Weights of a small transformer language model.
Size: width 320, 10 heads of 32, vocabulary 8192, 13.5M parameters.
Architecture: RMSNorm before each block, rotary positions, no biases in attention or MLP, tied embeddings.
MLP neurons of a small language model. Each row is named by its layer, matrix (gate and up: input weights) and neuron, and shows model dimensions 192-287. Each number is 500 + 25 x the weight over its row's rms, rounded and kept within 0 to 999. Numbers have three digits each. A neuron's up and down rows have the sign that makes its largest values positive.
After each neuron's rows, "fires on" lists the tokens most often at its 100 highest values on Wikipedia text that the model never trained on.

L3.gate26:437470487496501544523536463525477503524523496522450481482456495454463526495525475515506535520503505494505557489500494491487527498508504503490508514530542474497518516496454517478533519509520517504520496468481509503517523520514504491514485492486481508432514504469498503515474510507485507497
L3.up26:436477495504502474526517533504466521521487508504510491555469487476462506539439508470544516506464523512499505511510491464448494478508511498483557538474484458486512521514490509475481527496493487543485487497497511484480453539491464502481491518444516516499491504542470462486498566507489537529
fires on: " on", " about", " of", " to", "ing"

L5.gate355:479480524466459463533507561477504489528527489497521546491493475515545490455488476494460514493506490522482484521506510506493520512486502538492558520506473494519444529522496515490517498472509467521472485535487544492489520527502491503503452490475459547528506493496480513517452545516531523526
L5.up355:466514437526472521518527501471514488506517465460520484513503474502556552485473458461530522476477467494473501530517500512484501483488532496496503462504481497479546491486506486554518488541503527493523528447514511522491566470494484507551514500442579474483508519517509499505511525467489484502
fires on: " was", "s", " is", " You", " Is"

L5.gate486:493519510494489468498507505505524467486480513520479509487468513481502467518554535509496488483514521542528414438522500509484539499487481545517515512513493488571496477497485539468518453461493503495523513488489462469501491515456510472528508519504510519464514502483530545525467468539508498483
L5.up486:497505504526494503515496531494512543513517495509439484522461463451468475551556546520494503501559490487497491475509563453504485448495568515454514464446488493548455460467472500530528503489483516506524495477466467500499514509502502489516453483490471486483493507496447529467504469486560500521
fires on: "d", "nt", "ld", "ad", " to"

L3.gate650:498491517477467503526496503524533535529512520514509510484504501486485449517504469483503498479481479557474532502504522500503539517505494468566527492491520461526466486531480494483517524519542482550479478507482486526495474469526495452509457488495505496491553525524490474504496521476513486521
L3.up650:569478468525528491545495533421500473492487516496473520463523502469448518475561524512498525508492516515483528508488505524513535520477518486480498520474468490505488472478523493500473494481466517560524488521495510488513508484482503503509507515508526502454506482519486458500500502519550490514
fires on: ".", "'", "a", "ER", "å", "ra"

L5.gate520:529518484482516512514480477466478494477432484495548487514512540479513530576474523474512512539484500474519495470509545471521469456484527530495491536487527511495489469445503479545494503481466524528512492499582528466526488485500470494496503515507544503515474473485503539529552526535473542516
L5.up520:506502513473542481493493478442518495535520484516495489494438537493490506514476538520509469483471495505493503538523538495534460526512493505496468497530527493528483513474498501473503535520502532540525508506491482484538504522468499517517500466473509474501473494481498540519487515513490482521
fires on: " more", " so", " very", "ly"

L5.gate56:434478474540514488527516464524505511511485498491515554495508478479474524487498535471513507529511492543467522489502507495471527528544528513463527539526518531533456491519465521491514491479467492489509495514490508495534490508524522533475468476470520502504524517468510512490451479492522520511
L5.up56:496479489527508501526448471470505500509522496509473491522564516496531462511520511479489469492540541496499496489509492452526544494455509501528523480527496514533501528555486513548490510514480494499530535494515472508512525511543518509472527500479471546530489488514506513490439516545482429528
fires on: " |", "|", " of"

L3.gate4:507547539514512472496496488490517519469527459469493481471514526468502509521455487500546540504498514523530476503491495506512514524483507499510540433516489516531494524443529515517519521485464497448472516471515499521483498501453522513500497488511446494478508535510535531498514491443468521502
L3.up4:506505553492440544486455503539538531484506507530506497478506554525465544514473525515498532511514520460467509472502509536491509501479513495477514485496520505514463511511546508489452466462474506494512514491468501514509492489489471456467484503506499532461500477487465491496499545466451526470
fires on: "\n\n", "I", "we", ":", ",", " I"

L5.gate721:477458504489541497502481516471539515518535522488521486480495469443514460505458481514495499536494465526464543478515462493557497551516484489545508521526525510473509510447499504502469467498491504473471480521473509521479514546482518522543512570533488464504478516484469501503520539472496506480
L5.up721:504501498445501475514484507497538543531548488511520511476495517467517480475474451513521488437504507530461507502498501478562514505543510473481579506486527511482510521489498469456524494507524529523515522529491505564501504495522492517515487528515515470511447520494495531517498453497507479511
fires on: ",", " New", " of", " in"

L3.gate553:489519510495502479539486479515551488484481487475497486483448482513494499486477488455462454471484494505485438509468538497529517488468529522499479537467519486505493512506533501500503512525502484501512538557475503484532526523452493484545535485481455488496488485531535490544468510452486493478
L3.up553:482487485463430504484522489502572507534485560492470493445475534466542496521512511498504483510448486511491499509513489520524492490519516500474504474533496529517446480493491506505543471535506497458504509496474491491524464490501522461474501509497506512477503502518492491515485529466465442503
fires on: " Ben", "di", " Van", " van", " ben", "oi"

L5.gate768:490498509439484491527497505508514478486471504476510534513534501492521519497545536511538517469487527488501500505475446496508482498500508452510506482494493499515501456548521493569485510474487504477482487527536486515523469524533485533493499529489477522472507538529466499527525489448525455527
L5.up768:494532510501495519448532549537499497514533483467526485481565478502482512504521485522500509515497541490470478487486494476444528573507473481472475493479565461492517530558481523497471542527430493499482512488553506498496496516523515544459484542524507530514513476531484474512506475496507544523
fires on: "'", "-"

L3.gate212:531532514488478521519503487521542493522514539512558488549477507478505515516470517518521473531505513523495466532527538528473517493502521534519509477535480494501494522485513480487536482527471500468524499477517501504519488538509485451492521499472476506566513498527531490525497475520449496486
L3.up212:524480514502467521503501508514499531516525530491527507494529518484507496491487502495478465521521504497495524497545496552488502553514471510519525472470503482471458499527537514498508531493504509495522503500477422524465511477490491461492519525511491487509487492508475500498510523489450503470
fires on: ","

L3.gate412:503501491477454514465505459489456464517507506516473532467427487530493489483458522557518486481498462530524438519453533496508525528525500514516496516489518527496499492490506498505559457496495516509501517479528503488482497489498477475503502544502493534491503497498519513511478519548460488432
L3.up412:518488475507501504496462513465499520485489521532478509493524435489485492513568501522515490539528488461520457539472514499515522521498474510513508446496476556478465503536528505494507508506487524490508489461477490490562488516493490503480486501531484474533510497471510506454471525505494538548
fires on: " until", " before", ":", ".", " =", " when"

L3.gate735:525525468562503506550500511495502516506485527483497501507519520518498528488481508494516507528506512482493453527492471520507504505513525514480558488526507478475545495462475524535502448484497501535484527495475501551511502489458522508485443471510475467499505491506481534517459518505471479484
L3.up735:492458450529513510518506527482510482539504459509488487509501508444479483492515461509520512491521537490456557489502488510490470497500496504541525477468488545534481466535489500497532515481504531515498466553473531516484478499482465512515479539471529479464515473504461535488514531509534506480
fires on: "=", "d", " life", " to", "Biography"

L3.gate282:504475491517449469495497487509470447516466506512520484520477526486498516456512513484529511508499493534558515495448501536508502496531483484500507491492530564511508497486485514521515509522513457504502564553493482492488501510517459514537494482533521523499523517475458465452475482479508493490
L3.up282:515553531487493459470482517489520483487455486473457514532479529486513545504461510531444461483498526532516465544452467457526545462482532503523486501531488485459511500509470495482545479510490525520469504510524494503484477516466503505499480497461508448459504519505501507507486520531488508459
fires on: " Bar", " bar", " *", " br", " da", "elt"

L3.gate170:527482510503518464449460503466486499516477506503483473493525504495560455519517482524542518508490516480482457501532461473537500518479466485479485476493503477516503453495504506491515551523437523454491530441451550534502556534521490477528495471512519526474493486513514513511500488515486495523
L3.up170:548556472497522497531495493501478470473492504507515519513524487462575511504522505500482488528490527450515532506512509506522484468498526490510476503516496510528541524515502460588464479496486569502470475500526483449478489486509521530462501515525502491514471519501535475508531509498466482498
fires on: " /", "\n\n", "/", "-", " sq"

L5.gate436:473478484478501511488524464496532525493458467555508513522481468461533522505470516566504501521514517511477463476485496512509484548493475543519493451460527537537494494558493492499470489484498514468527490507527528496556521506457487500454557521508480540497513441516498506501529518523512527502
L5.up436:450495493486472477467488478469540542498523479493482489530462479439484496512497563500485479511515495526507551485515496507547511532491506522502526478532494491468463505568503491555505472506498502459512502506478461476546542511477487518454515490497524539516528557491486523507480500508519521528
fires on: ":", ",", " |"

L5.gate120:536481550517435498515473496527500569491496492480506495484500473491489496481525486542500505480474494495532553471520517533471488524490491502552498444488489524540502545546549470490524518509540546538501496481512496504507496511498472515501523479542473476478490504491472480476482505522498481495
L5.up120:506464479489488513493502504486511522544495529482473547542493526485509454516478532484489514548508520500499479532525491486484498503516532495472555515533500465480511494518513529488529512466529531533497505519451509501522495551488496501502521492519503460518471519466502480460461515479488482445
fires on: ",", " Lag", " Ne", " May", " 5", " 3"

L3.gate564:463513483537508491521505534517464503481479480500528486511489458488454496516497505530521508491524522487509477532533498492520543474526532519503524561504489496491505432453494494502510477554505497472517501484546492520487468535520569525525509524506499512493475489495487507466496463522481506532
L3.up564:501533500488514475552492478468498515456485487481489483534480477492506493470509494534510508478517492478515475507545507521495516483513497476474515503491514521496519473436517456523465467509447533481530508433546494463542428543482485468510492491544491442485490519534494468521532468487472513491
fires on: "-", ":", " /", "{", "–"

L5.gate691:506516502508484457522471507530489528509467508540478526509512535476480493488532494504480495503484524498475491479465505518540512504480488550478482464444523504514494505474471475574536518502469495504525485533477513515473479473498529489513499536536512547508512485475520525486505493520496447474
L5.up691:519529477490487522483513495514510518494474513509526551505527472530500481506512520522530499476534528534429503504504506504519534491461493464475471457489461498526515494473528509480457438552474533501509522484456477473472497529505489514508512539470501563532517505503480499525501480449462477533
fires on: "°", "′", ":", "19"

L3.gate217:547530504508517542493519461473490472491473505465506522492507480464477512524520489504503547533533515482514511509475512490521499504464494470539472519498473470500488523517533492483493528538490516510503477505523491499511450487516449533546517495538470509460527477479498487458487512470518509551
L3.up217:487519471513484516479531518453459525501521520506499497467512472493492492523508487504526555514543542464495482487523506524494488508503498510452470528523540504457484461547489493477523497523496492525488477497498515480525479515498486558496520502503507493510503498512482524490486478484492464537
fires on: " un", " Un", "Un", "-", "un", "ort"

L3.gate168:470456510528524479484532529483426525495544456530554500505496518460500484524533501475526472499532518462495538502461516498481505500483503510513467507455486517509473493486525519524500492496524541500531570502478494528476512461519519455484492510537494499520517481504493520508525480488550502504
L3.up168:536515534518521517511501532483490500516470455557538478459502524478536532516501514509513514430526518483547506485501521560507547504484453498532515514484521507500512503541491530473536514530511542501469468500513501498500459482538495499488484485518519511499460509536494512478533550505520478496
fires on: " on", "day", "ps", "es"

L5.gate726:473497490473496488545508512497494522456484496524476514553491483463525457502524496453500539511465522527475532505476527471486528500479491471506505498513546482502467552544468529502523491471504502493524520504487483493501489497503508508499489486494451509556512503527508499475532474549500434555
L5.up726:475465509523470476510519474528566532518515523466525468491514510519522537473490479502456529519479485474494505506481556513475494467489474509495461449496510437479505501541492567510540529543456531510545524487504444489532515464532503479496487500457467541549502482477532485465493486480459493505
fires on: " of", "-", ":", " at", " Fl", "–"

L3.gate738:503479515476483507507484515448504513501493504506510478466474485504538543441451498494497515477504489501527531490518477496481522480435506505518510493481484481491498485517543490502531537513523492483503496487512533483464494498536472504518550401514517474503535474503514529477534517532506497503
L3.up738:474516445505509551496456541452526557505499496560502490543531534526531496474501498518473537533504461483487547519518472498459504489487514457455501467503478465523528472525457516532433486507477507499479520532534492489458477509447475497498496499539539539484506499517517476488498492492516511520
fires on: ":", ".", "/", "ps", "m", "om"

L5.gate46:495497461490493475566461502561532489499505464474489533549531496499526487470482480468483496470476482490480510511467500528504500525520539521524494467488507522495508491512504497476494521454505510452530533472462551502524528508463490455480526481490526523522491532503493508492506479457576463464
L5.up46:557511525485492520496500507529513466500542445498452474458525508544498481517494539472450518458469513477514489499512474500493482510499505459548488462463510505485533503507475484476496495472505498512502516432487487506531449479479483476465507462491531524535490464509522481520490508499498505485
fires on: " in", " (", " from", " late", ",", " by"

L3.gate769:517457552500478475489488492516516513502543479470513525508483485554500512486504453478500515534489481484481517502545506481516501533517530496484546446541509477509522499498486512481510494458456452540453452511498486485503498500537489514459494508486538510509492512511515507523475491531516486476
L3.up769:484431490497514490489470496465504495509507449521469513476474485494502504508464510488498515526498500500478482496500509512528483514501514448504514480561461497490470532529521492487499527501490512569510503522497470491516501496509499526492467475512480506527540509497479505531507470436530514513
fires on: " more", " other", " addition", " into", "us", " further"

L5.gate628:525473532501505523482488506470484477501522512524471504478502530465491441513497518478476469504484536470447568459537527475544448514502512493503509490538485440498518541510478501502513460514498467518531507477537526497475489476485519518525512496460522501497516484498494519492510505510530552538
L5.up628:480478502527493490529471491450533481472475494524470492493482470490485549500504446544477462501520503507538495456497519468503487467467527448526489499496544451518473536535499517482524499470571483532535533502519494517495522531484495495521550499542512538494511493488524492509509500549524520531
fires on: "|", " of", " that", ":", " because"

L5.gate460:526531485510531479517534462507470483453509472477523482522488477492514542491464468496516481523473506509502462551531522503481513486503527520517472568525469495472465484516519489529556451492500445505500520466495530485497517477508494468515455490503500482477511517478439519513497456510530525523
L5.up460:542518485543488490516513490538491464499536454498478470536500469501540544488514489494546490501489503483489480528490554501473490491469525489518523529530507493494499514533482507499466504493503487493515499454472527476500534503477521489497520508492467525529514475506491458515501513505475573497
fires on: ",", " of"

L5.gate810:504506496456515472546464464511486467512522517462501470457494513459523489538464503516513496446533508519485526452492505478484467489438494531507477466472481537500511465477499544529517491509502492468500507458505504462498483471517474471472508560505491493547520489488468534524519480536491514521
L5.up810:491489542485444528445468506482482449513518510515530508492472521507485524499553550538519530554522480492490538466481539504500502491519493495508507458518484502510487548514515493491458525475507491453509462451473469481490521442544509505489471505488496526474522493521468473515504492559553514515
fires on: " and", ","

L3.gate600:527419505533529515533499516526485463547475505523479479482482487462488513500485509492504563490479463494513507519485483501478528515502481493482531503494549472506438501521497471489521484555539493493492525509460502501518490508496493453496491510543501523474520508494435440503517540489529493496
L3.up600:507534450434533511488493513503520511506483528488529542517462510491519471492502502446467505515506500514470492530480473502462505478504490518496492483501565500511485487468519475450516504489457516538465491493478482484521514507520545514522515476453445485509428516486497478496444486504451491506
fires on: ".", "\n\n", "=", "\"", " directed"

L3.gate715:518559487514496498493496531510496501523428524487531487555511471514520470496494514521519514533494477499511468524482503507476478515458500491479503520474464520519525482477547496465505485520547545445501463506510492492524496500515548460466530502510462488508503539480486509488493494535549499456
L3.up715:498532532486529516477485499522535480524486572492471484545508526522488535504516522516476495466471492492541511501467476478479511523503488510465481467532502459544469539559491539502545549520530485505517480472527517502492521506512532467491516534503516532494466489538443463452515500523481490517
fires on: "/", "'", "^"

L5.gate225:512512506523469513598516549487473472468509491520536465477508472511488443530492486491524497485489525476494537518516513535505485514424515468515478519484453488467508517490495487501483507487484518482533457520515523496486527458498518482524532508468470491485543453503503470486513439513551517498
L5.up225:470467515502518501534507516518502507519463493536467537503468467506504487485513520460512485486512497508510495488520446512507511526514508532494519496462534421484475489527495512551510536483461456520521531510464495484505494531502508509517491528512484484454522513516456476475479454512501520461
fires on: " and", "/"

L3.gate346:497500507484554514505511505467452443499534504483493514477517519445527504505469485488520486527505517546549497477473508524498452521493516479472550480515492438472529539509531485510484478500490470484495529565523531518526531534469508516481474465538505519495478511518497520489534504493470477484
L3.up346:449501501513478508491501491489511517459488476500501521488516494532520470473476502511516519465458492505452541507485526506434496495472474557512481494507490451483458489476486519454524469448556503447463510516500513515470522504504500523518497487557495456523481527520464515451473494545484513504
fires on: " for", " of", " at", " on", " in"

L3.gate419:505473522512444510489520534476462500521514473510467445488506480518507503517463498501500514467469520551515473484496490490462524498479530495501516515523533507514515557527463569487497491533507495491498510492539501512483504475498508534467531521460515532500536529479484504472504485468536491503
L3.up419:468523509495493490488485517513557501523535480477529507509485488513483491472517514555467525491454513480484472495477464492467507459476523438467504532506469502480499531528478501492532451497481514450501501527491520489512542558506465485486559510479486508537497442481521495514503526460516475529
fires on: " of", " in", "1", " for", " the", " |"

L3.gate144:510452549500493507487513492508513489495519441521511494500460544513515487508505495490501531496529551515491498522530521510466544467497544509538446533516471458490462501486515492532515511478478515539517510524525539477502509490528506519522470518512474483453520496514522496534533481503513495513
L3.up144:520469520506451528471513485500455514542482476531495536525501493531488531449484452521489462527510491522521454493535477467516463520496461467488512514482497444462494513528487467448465529479505523466528464454460466519469504529531498511490525521503494513464522492497489499525499492485535541504
fires on: " and", ","

L5.gate369:537501471448494526476498510451503520467506506503488496471488504487499515474501446472499498528569482496480510548530513547487505525514518547469489483471531514487531490483494461461520490475509508517538502448523470486488493526501516489511547496524533510524490459506539486476514475520474493462
L5.up369:481518492478481487480485506475500542527482493559524516509503512459517502488497531497464519481516490512547540493494526533482496520502502499500481548526483493525491470530507523481519486472532520505496460498500489496510458512497501499500506541468466482501523527490517515481514490551541484503
fires on: " (", ".", ":", "ki", "ta", ","

L3.gate442:479529507516480548509481521509497535454535476481487516507519464501473507480481509517540501516527525472497476505554518465476476542473499501474460514464544522550503426487471494538478511507493493509531498537491503485474466472498491488488504490499501497517546495520496483482534509533514504519
L3.up442:446463501495507515489476479522488502527527489489496487506509485496483536513506514534493506465505599502517468476521486488516462519486508573482527508499494489512475484518455455483502473516499506524492540512504424519498499485498508466527498479507509471513530470496495515512474495548542478503
fires on: " of", " to", " into", " from", " |"

L5.gate513:530493514493502519527456572488495557515524502468495493504494442506555504466470491502551481516456491481464502504487482550521477504499494517507534522520532489489541501549502506520532506565526506541510521501509494465465489503487479490522497505519480528516527530508490508461524523490465503475
L5.up513:471474488527509510507471501477505525507502473518514527482471485517504524488501496509501474507510514523487533545524502481528474518465469495497525496517516475536466492492491466509522523442492455473500504506478469527483544496489504499519504503467483515514521502548513503452451494526517491472
fires on: "-", " career", " of", " working", "hi", " time"

L5.gate472:501512496464526473462520480498449467504504514514503511485475512515443491545528450500508496514516504507515509486493518492519539457480506467493515461490477485546497518545518469508532536521462466502523508514503484497494482488484497497471511476496513528481555485496522483509510531492540484478
L5.up472:472533530524498480507499495472466490447515509486529505511497522536535480496491497524478509512480484546538508505514545522501483524458527495531495517491515470469491474529469480499558495496518499524515460544477488489533537487480497473513474541499492461480514511456486497524522496500533461477
fires on: "ly", " very", " as", "ally", " and"

L3.gate593:512514476527503488495500470495479487453515483492440482515518508480447490499526488508488458467509509520489503549496489521534481509455519516475491444482477471462499497466540491521521521464532479448498547467483527535520503503505491510481530463526479504484464470492541461485495483477486528456
L3.up593:505533472533480481500543483521512504530474531485482535504522513485481483467517500495517528527522528459447493474468525497499479530491477496531491495545518462494468468515519499500472508498508491493476518461562477464506479524501514456487513538487487539476491482458495461527495526430491526484
fires on: " the"

L3.gate456:523490477464530509508534533435507524499526506481498472513491491529502501455465530491483455515520488517445481543523530470518533505497553541501536490498506482519471511477521527448479491517515483496482514521513473516533507507533483517547505489504554498525517487506523508483511513507487566542
L3.up456:498488494491463487501509518457518510518547531479501512497455468525524509506494498520516510516537486511491524525463555515532566538508504512491513479480535508531496524539538474482525499507513510491528485511511470485525468500520503493572497480498517524518456462490487510530500492474512503490
fires on: ",", " of", " in", ":"

L5.gate809:499459531532502550539506490514487469524454492523486524481510499501478502520509485456530546444464486522508530512521496476504486518505493506541499497514542472536506487528526499526508500518521521526523487512497505502435489487490503454496526508489535517480517491496455482527516518493540477523
L5.up809:502470479521496482512503524456515453495485508549444510496494508519524473486501498456540492488509490539501507514478495483421548468506522501459549476498528497514491492568531529501456494470539483499488466505515509522464542506485501498481515471494490514494513512530505485478493500506512518518
fires on: ".", "/", ":"

L5.gate648:490517468475483551475495496516492493514532512451460527497503504525486485483470530526529489490475482477453536513457532471546512517524550470518476480485477486495498521477521519535508471566480493499508491511458482477525523541523518524505554482490509502516487481504478474483502524477485490472
L5.up648:503468484477521494529497487472481469491482483462492518453491492473541520535475522519507478509520472529528524532499535497510494535505516511533507506510517505507490487546448559476530523494472463453482502508510525513511479483552546502476498485511506464497525466475513530529514475437465449492
fires on: " the", " due"

L5.gate411:496474504477484478482523458468432529483475540555453503550517503501465522525546472505493481456469506459479507497499472493508502563473488446504474530489504490491544503517493490498500491485497478515539480495528502471516444538540523521509511541507527506547494523505493472524463436483534481460
L5.up411:507513492499462469532534527522505507468468487483484539509506479498470450515506533484482515498480493454490484483504462511517441508478477493503475548479507517492524482486556523511516528513478509503514488502504509502541454527493511495529556527574504495514491474503456528536496503459507475525
fires on: ".", " the", " one", " 1", "es"

L3.gate513:450512468469491504484534431499473519505547526482460495450508504475509436456515506484462503472515522487490489494466498492506491527495512487525480511515517501530477557512509472506497479486518496468517498482480474475470486454530494485503476509528515560504539521493499524472486489526528515467
L3.up513:511504502512528515497501522532471507511541477476528438509493488482512494462498474450462529491532520554511499514467509454520497571509507533490500504522467490536520498496471533521529532487518512532542472516501548510511512523508499489487498461515461540481525473477516543468447482483495536494
fires on: " |", "p", "ac"

L3.gate425:523504478501497491529529540505507554470451512437474520490496465518460469499502502470518525483474517493513474501440519504462506513488500463495533520494536514506510502503484509541501510485502516469516545463506517543477503478465472520475461493495493506513538510498474516494485513523543538501
L3.up425:487481529467456516500549512492454490506489514502483485541494437491474522528483462488503519466491516500461541501505515501557525553510485509518472532507510521496464495482489483559527480552506525492553535507478468491501465480506445450538500477463489486503560513473469500506515535500491542495
fires on: "hi", " lo", " |", " Lo", " to", "nu"

L5.gate62:507459463502489524472472471464531540476496506552468482552515524508491465523483477520488519487502563465498507534457481475495516495464494473490503490505515489550506540521449535513478515442492479502531491468463521510510468481506531510481472527493464499494495528490532496465543517525486497455
L5.up62:494511479515491516477494473494519519514473506461450452478507510490488497496485440484540504492490462504495532471501496496485475458531548508494521503514499499496506496518442490512479503485520528532545489493515513495544492544461489492513506490508471467529570476518551517490524526502488503506
fires on: "e", " We", " National", " we", "we", "We"

L3.gate527:486511503509544479498506505519510520468524501533511500516451522495474492570520511540506543509522506491470499540497510517535471495488505486471509504497442505501513510444505490509480512508481494479511464523492530478549534476492535487488510502535521554526493524500495471458584491521491468502
L3.up527:481513546538455478534520498491498445497487529475517518503489514488471445492475517536509485505511472471453498509491487487477516496529529522486549481479459510491511522535487484522467491471463525516478506539508509498487508526512473488544443512574456507488491489484451521477492510504496485435
fires on: "-", "ru", " e", "c", "ti", "me"

L5.gate218:507482552497491542482509534523481459494481512479489495491502544478508465519477519543537525509531494498544512566500454496451508531475489491530525492474445546514497507501473504512493507525498516540485483495502482511526494513504487505483477418502483491536502535504477537518539484512498471509
L5.up218:503536492499443482485512509509497496485495514492518497485497498490470452515483462498501474463528511479505477487494494475516523531501455475435467529457500449477492485461488488509528516502515558467504520480533500535469497531514500492466494492526510471502529545494513500499468509515484467487
fires on: "-", " =", " has", " war", " War", " century"

L5.gate196:532511469469519485499491475502493534474542517512543496488484494499443497443500491515538539527500490507474473494498493505529508508493520471512476484488500506507488520480487493516541523486477487476521479511458495519479541559515539559481526485505516490492549527536502455466517548476471492459
L5.up196:524510521529427505468498485490510520511512496536538487476546533529464528539524547518534523525464488510503470478503505481489539504513471531480534491467532508516561481544459528504504535510474489494502475539501486473512518501507475502477513497518496471458527510493504491542487478501478507492
fires on: " its", " the", "s", " Its"

L3.gate569:546509475535489505542490480495479497490541496484506517490543472465502540500526497502525457495502483537473498514504531515543445472514516508476492510492544502529493553501517538523519509476472508501488526500499459506518519530506535512486510474510530508515481491491475529508468509445486529483
L3.up569:503477487511505532506512570513484525529545521479510457505499478517473476513471472568447501492525483541506449475535562489493484546494476542511484511508491479539476496472481536459531531433513496491536512491509466515531498530524484530553492501468521504516483475504523503472505503487441472504
fires on: " in", " of"

L5.gate586:484515508515488470502489538490518507487525450468481487521549558509533502477515511458433506495472530500492499508498504510489494541490551512497486496466530477483540538487480512485476487498513469446485557482494502532476479486542493478524466495521483557468550525482490478485493549486499504428
L5.up586:508491463531529508513488496511517503506528504497550473464467499506529487508483500543492514528498486495520541499475466484502482490462481492516480505506498469500520463479500485498526498506529508496534522477503467485543470525508486502498506495439556524539487509491488502538433474520497479519
fires on: " |", ".", " ("

L5.gate567:510478488482489501453523478467480535508486462547523473529511478498477501500493472467473492514527509550517515457458469513490488500464504483498501500480494475499481502529525523478516435485487521535552523522545515514496515489484492484477493521494494503482521471497506474482527471518522434506
L5.up567:538518496465492521456474522482497493550481520519477508504498523515520472511476486507499487526524491514526495482487494501468495483446539530492480497487476471486529483525539460496502490513490542520514466486504525461487513489465469479465480540472480463516480494468502522501517495493494460463
fires on: " and", ","

L3.gate88:509508484515493499508517479482489490525554527507466501472469442533506527491461482474513452476483493516486488529551528508541549479533526531509559512517541514539510481511497517496499474494504476529550489512516529494450501460538532484489473487453499495474470515495518547521504508503509490511
L3.up88:486483496529443516490479507477507508520499496476503497502539509495457518487455468568482500472472474446473491525504505505508569505525493459466518487500557480526502492521507491484490481477478495438544490500531519516464520480505507504507522529463507482493487490521492498498486512472528485464
fires on: " of", "-", " for", " the", ":", "ed"

L3.gate653:514484473518520501484543504476498536433529508513498495494487490526485549505523494500504492478477492511505505520504473486512493498513464509521458511489484510528521519535526524491547460516499510504559511566481503547475529533484485461519512529487500540512492447502501494560498510481507463514
L3.up653:521504501472492518540528488509497508478475510498496542477479525507481528522528522518504506498529533508507498467505484494472505528517449461521538493439523546514480506487517446467471469542459461513479525507503503469471494469469488493498540506496501503520549470500473479461520538481452539513
fires on: ":", ".", "°", "]", "dal"

L5.gate821:480496543490519472476471471490494450525480479472536509493495459463507467471525506474505501526481566496566485478513493534481511499478513521552534497457526499497436518495546469494504512524498476508524417461514515519520510515524516477523475501489458550499507518498512452497454490525504516509
L5.up821:549514487426488478478497498512520495525548496512506475503518514506492456518492526493491524510503505481505500497475520524495454489522492501522486537513525495504505530525524451493552480573463478528527498497546547518501520461525483461465518516489479504559533484518471469491520499468521518499
fires on: "/", "-", " cy", " inter"

L5.gate621:550463532496492492515479478491495492536509508526493516505478550496511485541513496520480527515494468479528547490457477482474515518456477510565517506502492568508482512484493515480485494501542492530471497493502495499502500549498478507503516519506514521499505515513535506514488478516489509481
L5.up621:506497492514523503512490481517489501543509510457525504523496454517481495484477504500511452520507449527490481505499493489507499523487497536497528522448496481512505509506482499523484496500544491508458505538524480479538477444516470450499475455493508517511497506536488479504493521492486507513
fires on: " in", " for", " to", " on", " of"

L3.gate197:505488513494505501539516439494501537498498474471532502555501512490503454552468545498513503462498486479497519492494513494473500525504509512505489507526457503529486483487488496509479551530479549467493508474512499485510537515511474486494503479516460509530520499470482512506480526478542476504
L3.up197:543498515511479519506500518544494493498484472488511491516507502481516487496489519469508506479487483453527479552525511452468503462485576538468483472446485537542455536497477493486520498510479527492525491522469476522485500500457526502481515496508459498549502499482513517519514485515514490518
fires on: " to", " support", "oma", " protect"